Part of a small language model's weights.
Size: width 320, 5 heads of 64 (1 for keys and values), MLP 832 SwiGLU, vocabulary 18922, 18.6M parameters.
Architecture: RMSNorm before each block, rotary positions, no biases in attention or MLP.
MLP neurons of a small language model. Each row is named by its layer, matrix (gate and up: input weights) and neuron, and shows model dimensions 144-271. Each number is 500 + 40 x the weight over its row's rms, rounded and kept within 0 to 999. Numbers have three digits each. A neuron's up and down rows have the sign that makes its largest values positive.
After each neuron's rows, "fires in" lists the words (lower case) most often at its 100 highest values on Wikipedia text that the model never trained on.

L3.gate372:539492582464556479535417513455474510461471521557533517487464509396528450485483614572521473457503515489447510506521439507527551503455558484454499491501414519531532468463509478467542411522498451543519503464509512573456507483551528562438473502502434453491494479479491492530407435492427500517438456526481451476579394547511501489451490520469502547490542487454577496513546567524483507503552
L3.up372:453494420468473569465498525530437459490475409515491546467516522489557501535442490572451460474496514463535482474538424453499522539535508509493431465549467517515481489516482558585496476476471538533418487501480482568457477494480475489471478433474514503448569427439455526524487576447497501534524495539475519453517456509456535448573455536549518475484546494556510502452444584559526457465529
fires in: "he", "his", "was", "it", "they"

L5.gate570:474498491568503551458451568438474520515462442490539448509517526519514451549512524497525459503520541535446487485455511501523559533453453508461490503534466540537477475424502453560474467484460553521521535603485485587421485472452485493503502628455524495468521464529456487537499511539464515508524506446542557403500470481497559500527529509480533431541509471472487491449465415529548467469576
L5.up570:490497489396535457488528543505505441452474474533473515476479524527463524494448450482529569476535475476438455472434555545541595621522510527499492497533499584533489472405512509473451463431545509506503559557483504542470453447527484516467476504495479463503478600521484503462509429547496522474542507548492494452500465570486473557547564486434517461510497511516576533446469560585594508457556
fires in: "it", "there", "as", "to", "than", "was"

L3.gate41:515535551557548485502523517490509472502504497540467489505489500543484525488433529533476497368478519542499534479521564431497520500562538527475531465444420501594478462448432489536557508540475472513539466561526457462510515509528458493475460436598472447474494534489430560559505511574496520586478455525445525458455625503503511527549486527515568477498489537512526429386526511479474539477514
L3.up41:484405505447381508535485467461541470495577475561470510513470536538567471465568519536601584452528454562533558539496477518505504436496515464470448464495528590527534531455490502432535540481482539482449449494553493452507449457513565456499521535529504428444510427453469530457467565521432514497534490543494505492531495526422468576509445495475545487537517479454476490482523538506451603494497
fires in: "it", "there", "but"

L7.gate59:417466518553500485466514507486506496459528550480468521493564469459485532463394486473515500620466534564535529427555562556470516507488510496552524530532472510469442471545505489539587496479522413504448571472536468556470498555470439565491494474429473566492468477532496511528476509557526489498578515521462545519445449460483506481509435484464513479530480471447451440512518454488477509544576
L7.up59:453448444531508520484484511445522487450476491476526472561493568494444558496462533376498513567490517538541484440530567545468545499477532493531542474443526533471511485538500561489517465426561558480479508484387510556427525515499470510470466479423499491511389477476528519489466474483477435486475462580495487554471554459502449466493489463506526478481478507522476460417477531499486618462546
fires in: "of", "by", "with", "from", "as"

L7.gate169:511541455465570514445510563517492539472483442474461455469448507501501462475489497499522488410542501487496506555492574538536448518444448541440561528432473494508391473516431515461564475490512524506511493485414462463568477541443520430417471495574472488549528495506572594474488474530548517576488534529454468499488499444488520482514516490496519560552508519462543499402504547527537428501501
L7.up169:566468504477563550526474526491488520537445470485456543447476448485540483470485452526511496458475484514477534497555505537522534465446477544552529497471480513491477550473529510498567558501468431420499513534586462512513470468478460451477460492469521378496589439470519530429506558475522516465515514510507531492517440570537561499440486491528461505534490492484516521487568503428509465522460
fires in: "until", "it", "company", "site", "since", "station"

L5.gate280:453489586592438491505496527523444488515475509555418496441534531452541500530485481482437448563500522466459482495557537590470505527571449492502519533472551526488526479542504463497595507585506449505427502506523522390393530502433521473412567477501495547471415497522517476556478513560456458511549514498466515488483544534475521524529502462467568587507499479510500468548537463512459453492497
L5.up280:552478468523530450503442458495532429481555543541443450504481554576577515460439468528504524417480400519498591524547502464510403524503454456519500560449483504483501473455506551463530520550486495491563492479484444455481500396490526554463485439496461504445498472503504523559429532486509555461526495502508521502538508461507424528530443548522518492450469457436538481497501577546540592538476
fires in: "of"

L7.gate797:562463488497493501541418520536432560434562487455510549433514511576430497533531401468459498499468538559508429558478512498511531530451478572482435477545500485433504482464507471463504436511465606502469528524484483588494493558482434576529503550537524519506518435485520513554512456574526516479513537503508500510416530499541505523527567521545500426532448503502486546452352482498423471471547
L7.up797:543556476565581542570463522465448523461479584526492483553481429528519507485463481520485499499489560565487464508471580519503495533431443550508486503479523498435489466432584449601498517447560489553499537513478529559494494497456506509518487542501546496498477468506517515457507460473460505496499463468591525518448505499535493562507538521412499484519496550489472520500470464453402500528523
fires in: "as", "by"

L2.gate314:521497516501440490512530542537465449503527533545481471534517547450447519547528569542437491534530518462506517585456430520458477508491467540523471601519489489511509505569458535474532499529472491500526451535474475491449516464472536467437442480488477491547570515504534490511470495463504550451500497461501566539486527427432475443513529494530544506470509535518493559495456547571455504498520
L2.up314:536478494554528500472511560509528535455517513485521456552496532497537500523497507484460470465464419423507516536463443499436469469457480495503508520476543454443582482560473446476489532490532533511465527555523522487542475427480557503481527524479481487528495511549585497542513500492494502450553472517530472401481454483588497441529486520538487588435512499486509546456505370477549489562479
fires in: "during", "following", "of", "in"

L3.gate130:479464579482558461504467515453471466525557532524563600507518499506499501480559516509563478442479485543492555486494554455537508492526495452492499483468514504473576550602464493484468459489518509464527503560439458637508482532574551500474486519405500499457466532488502576499491521513471510425482541533548571520471546461519502523474417512523470514532539504525526527437455508484523521546472
L3.up130:561465478452431495462536495538481506527419436552487497496489495494534540557505498485447526522531555532461504581512483506540462587511553496512470509505484576541520479499466508480513566472446506553511527509437528534445485483521535468541560405508450538493519450514546526525475520545473529495516504536460500506520521494554478478460559434487484453508422548489488588583518490401509536489476
fires in: "which", "who"

L5.gate721:493488466521571528571548521563447433482489487501460487493444433425516448486491501533540506514537443498516492524498535503529540506504491508465514520505533506532436566491472489510485460483499565515480456475525497486532455492532498512476579483500503440453504496494507447470438520449555524418521572539531543472450489550373512464514479417510528475526532476472490525510475556443516595539463
L5.up721:486580463468465478563491459463495550455536513495544531560487555461503508563495428501461487542572544469498531509494415496447503501523473435437527517504531447498464523466489492488535519516478467522559570436443525507511551466503495537488491484542465474472556450521458529537504456415502494512505519464464524479510495495449479501580622525500526546555490507560529489510486430430602523469518
fires in: "been", "to", "and", "be", "have"

L5.gate153:523483560534491465491501513502517517601396576424464463502533477530475481424465499501437525491576532493454503486500495455514520540528541435425480514459413533428515485492334469463480434478540503535475544503529470509531493523510443463497426475558599465500511546509587472505514477536550477487564473514526477462480469453543544432515491437516518545510465521507533471478501542522519460571557
L5.up153:528511480534549464447505488501481527525470560524489389450573464503497455490486468527513514423570551551466504439527509495474451470505486588522484549483504536455536420544378477455427397514536517521460499479598534484604477507541458529472402476507529458544527515476539575501441492495499515491525475527547564497531504448478486416513505510537608482511472521493443511452525487499513485566511
fires in: "in", "of", "from", "at", "studied", "attended"

L7.gate306:508493400476538498485498481567490504441520571481489451508478458509502528530473517553531562485519455477449518600566517460567533544559439521490517458436500483508497519489538457489492493495490573509526509479508483485468484416523459523538488508503480507477483554434559435451494477563554551546471474442445531478473447559438458536470454479508538448500584479463481448528538475427492524473517
L7.up306:490492539512475558479583455472579539505469454494448570463554521500532478533559546433523480466514472569409484489447453482513501571478480482443554457494433550430483555446475508521504512532549438452580487524516512522493534422507508459481529527579511514523495485437513578470521552492459527527583539552526481539450594487561416529601480484592550461496488481516462522504508478464466461537498
fires in: "and", "or", "but"

L9.gate280:568578531472463451557437532521502491483530540472464480518516499418516549542541525457506420394539499448547479572537451474534553501500496442483505519454474443485600535437518488484440485467463472482477488562484474475544495494522464507430417571528493483488503436458576500524505475492512543526504466496468496511505533526501581511468458470524539539487558564530604516487483498568458459482526
L9.up280:443484382491493546488523488430475533439496562475498517526435460483603489577463450441589522490471461455442537446505512446564438569520495538527535498482462482584489471516478478515486467465446535460483414489505484519506513502485500556453539552521509503499481567435478563436492435595539522511438540571521540504463500479483473454547507467477546458513553418542521504522486493525412530519541
fires in: "this", "he", "his", "it", "most", "its"

L5.gate342:537475508474521494497544546558501559499555515582552544372554517556534570493512483496533447471497507411493510488439512496478481455583447558424534517489498437508468550585519489443533469547442521521606448465499548528556542521546538438465544544515498564483509488565546463453502466498509528431542543510523468470471459446473542509551484574480550479475548408479495549538478435517415433485500
L5.up342:491559531516552532430512459506484547458486489540488493397523505484558456510535439526484546467469459464519464440462462477453517508521501475432542467485468490508574511591474455494512423522530422510585506510523497507485534493514580507400494444488507550496485478553493477477545501509470491466549579476519467447473512484441499475415436519473513481465378529509452506554432527486507511464469
fires in: "of", "among"

L7.gate77:490489474507436504448485533505491444495541505516566486474570461554566405471492514470504539499438515502463506526486438561491485549581496587511458551457536511525490520489471553542529574559457471513462532497542549524507461516509529552505437477504514577450488489498476385517473466550525537508464493439480544468535462471469546549510457500579548512493551465554507486464519458496454524444473
L7.up77:467499457468495523480520511495451448461494546423537431496528534503450417459523576502483500537478471461494514503443378467535445557551491470530528551499524496417515436516475511479484488527518489520546534421486516515589478490583453476531465489491511495472486522445618447528489517564487454564524556540573485531467405397491525522534528471428522455467500572486519503433524517524487523511459
fires in: "after", "in", "during", "apps", "before"

L3.gate480:471519536447519469512529479492444466495492519543482461504510560468499502515491515565483510492535489403546530492479478525443526576474436472435501445463487569555551462556523544468541518503511518590476499485457477532535421491486510473453492449495511558471468423506510450551523524537426455501537492529464544502548488514463523536521477490482544448487550491485435514503441594531436435533552
L3.up480:482483484539601467509521499499496506454514550494585461479448532474523462502468482538540527542504500510442512516440468497447442550486455534547483505437562454460526462541468505429552457538485514514519430464457492449489496502545589467534524494489482523375537447518501482511591492466504516545524520461500511511456430497517497510534482534435483491509539517468524494510454540500526414470509
fires in: "after", "of", "until"

L3.gate368:475526527519550570499543448526518558493450504550533484482470474555478504450456505511487440514460470507562452467483522469565454468490513441555462533521548500446402511484506520548456459476503474543452495479450466506496561480476500567466502447447470411478481487474535457477474555522535447558531455529464431487507483522475464488544454436529521456518507590518474499467509498506468461543577
L3.up368:438526545512499498532517514440496494462491421477511532481518518546507403535501500505480529491513565481518504537535466585510465519485542587490562592524487478455522486483530523564495584520562528571515500531516504508468523464468556524462543481455529514509529540456467413448504548460469396511471444527417504480514517566485590508535524542500435484508503554549530529466420555491543544490547
fires in: "as", "character", "cast", "of", "role", "characters"

L7.gate684:497526481561526462470521524544515515369571492603460486481575500536530496500492508485543516443511450579493552561478482562554527515531508468515494490497493550450457440438618460465501520531463520491571513485594509535494480480482511450499454487492565475553457470446494451501521460533518505562516570532530447468453576447450567562507449452502448433492494498475500534506538520496533483583468
L7.up684:452465551487469475486463495451507517478494400502522526543493472531524484454492540494521593512563471554514462429573478541588507502491544514523538515591543520488487518393587458499458528476553428558539478484526476459492463562479417489453618626410548522487497478523479444469482427527456449514459480529485484549456492477512436449446503420510483482500437525445448503581525489471441429535444
fires in: "it"

L7.gate712:509483545492521536488525437452570504478556494504532492495466473521490564553553467526480509549527508566493542450511526462494466464440504537475500516561540509516495510455493468444500465550537526479588599478538508508526454457492511502477549500543476487472504484501508492470533544466428490475500568550441516497469462511475477495466481418519432519525478527429503542511455555442419415533520
L7.up712:498543523555513545502534504430480521501527535564494541536519499483474480561517465543479486458506496459509574499513501465496429487435499474546460443512547546501487449502496518526480561454565442456525527462537563531514494491465519452530515504549436511544503451462491564496533497552525529483458562434475492472454551508463467459523459464489504425552440459535475519438471480473454406495581
fires in: "as"

L3.gate320:467472566483464458487507503474491485478517492490490559522560471564462497540504483494507541469504550519505428421430521509518500408518494485490496480471521503509538423470478537424505518463479465507473503466473526514505464565521511498487581453518497525539493495482450471440526502531464556526454532521470517494556553505505546551508469488459544488457477551521533508447557473528515520551515
L3.up320:536499511484543477469552502448485526511460497535527568474488497502487454553409538500443491498510555444473538550488504481492500551632517536507513497541478532466474534489451460518479535404481430477526434523467572457452495485560472475416525504495427506486488459482604539454457500432454446451468544581496521544533443539487528542455563495461496489511475475506512519477483539496564519504547
fires in: "which"

L2.gate354:459506500532476523539531501458385510382472505498523516508445473522483505530455458425503534592503485493452530463508510524487547487483514495544452536528504539486520449460538495496552420516478514457441474522507486519506530474592525480453492521521517462510554481454497479569438489520493512568464581518430516565474502500510554480406427514499536528490472483519499509524410530546390415487555
L2.up354:419430508539543551461544502504483554472557474483491447495545539468404451500499493504420544532533524488519494397449477517468506492499609455540481522549490431511495518458559495507504473475502535548407476514503509530533486474579501508454477505593519528481441530528473419521560486460431482532491465572462516541497466456476505580475476512457482484524424512508485471538390526598437460539515
fires in: "as"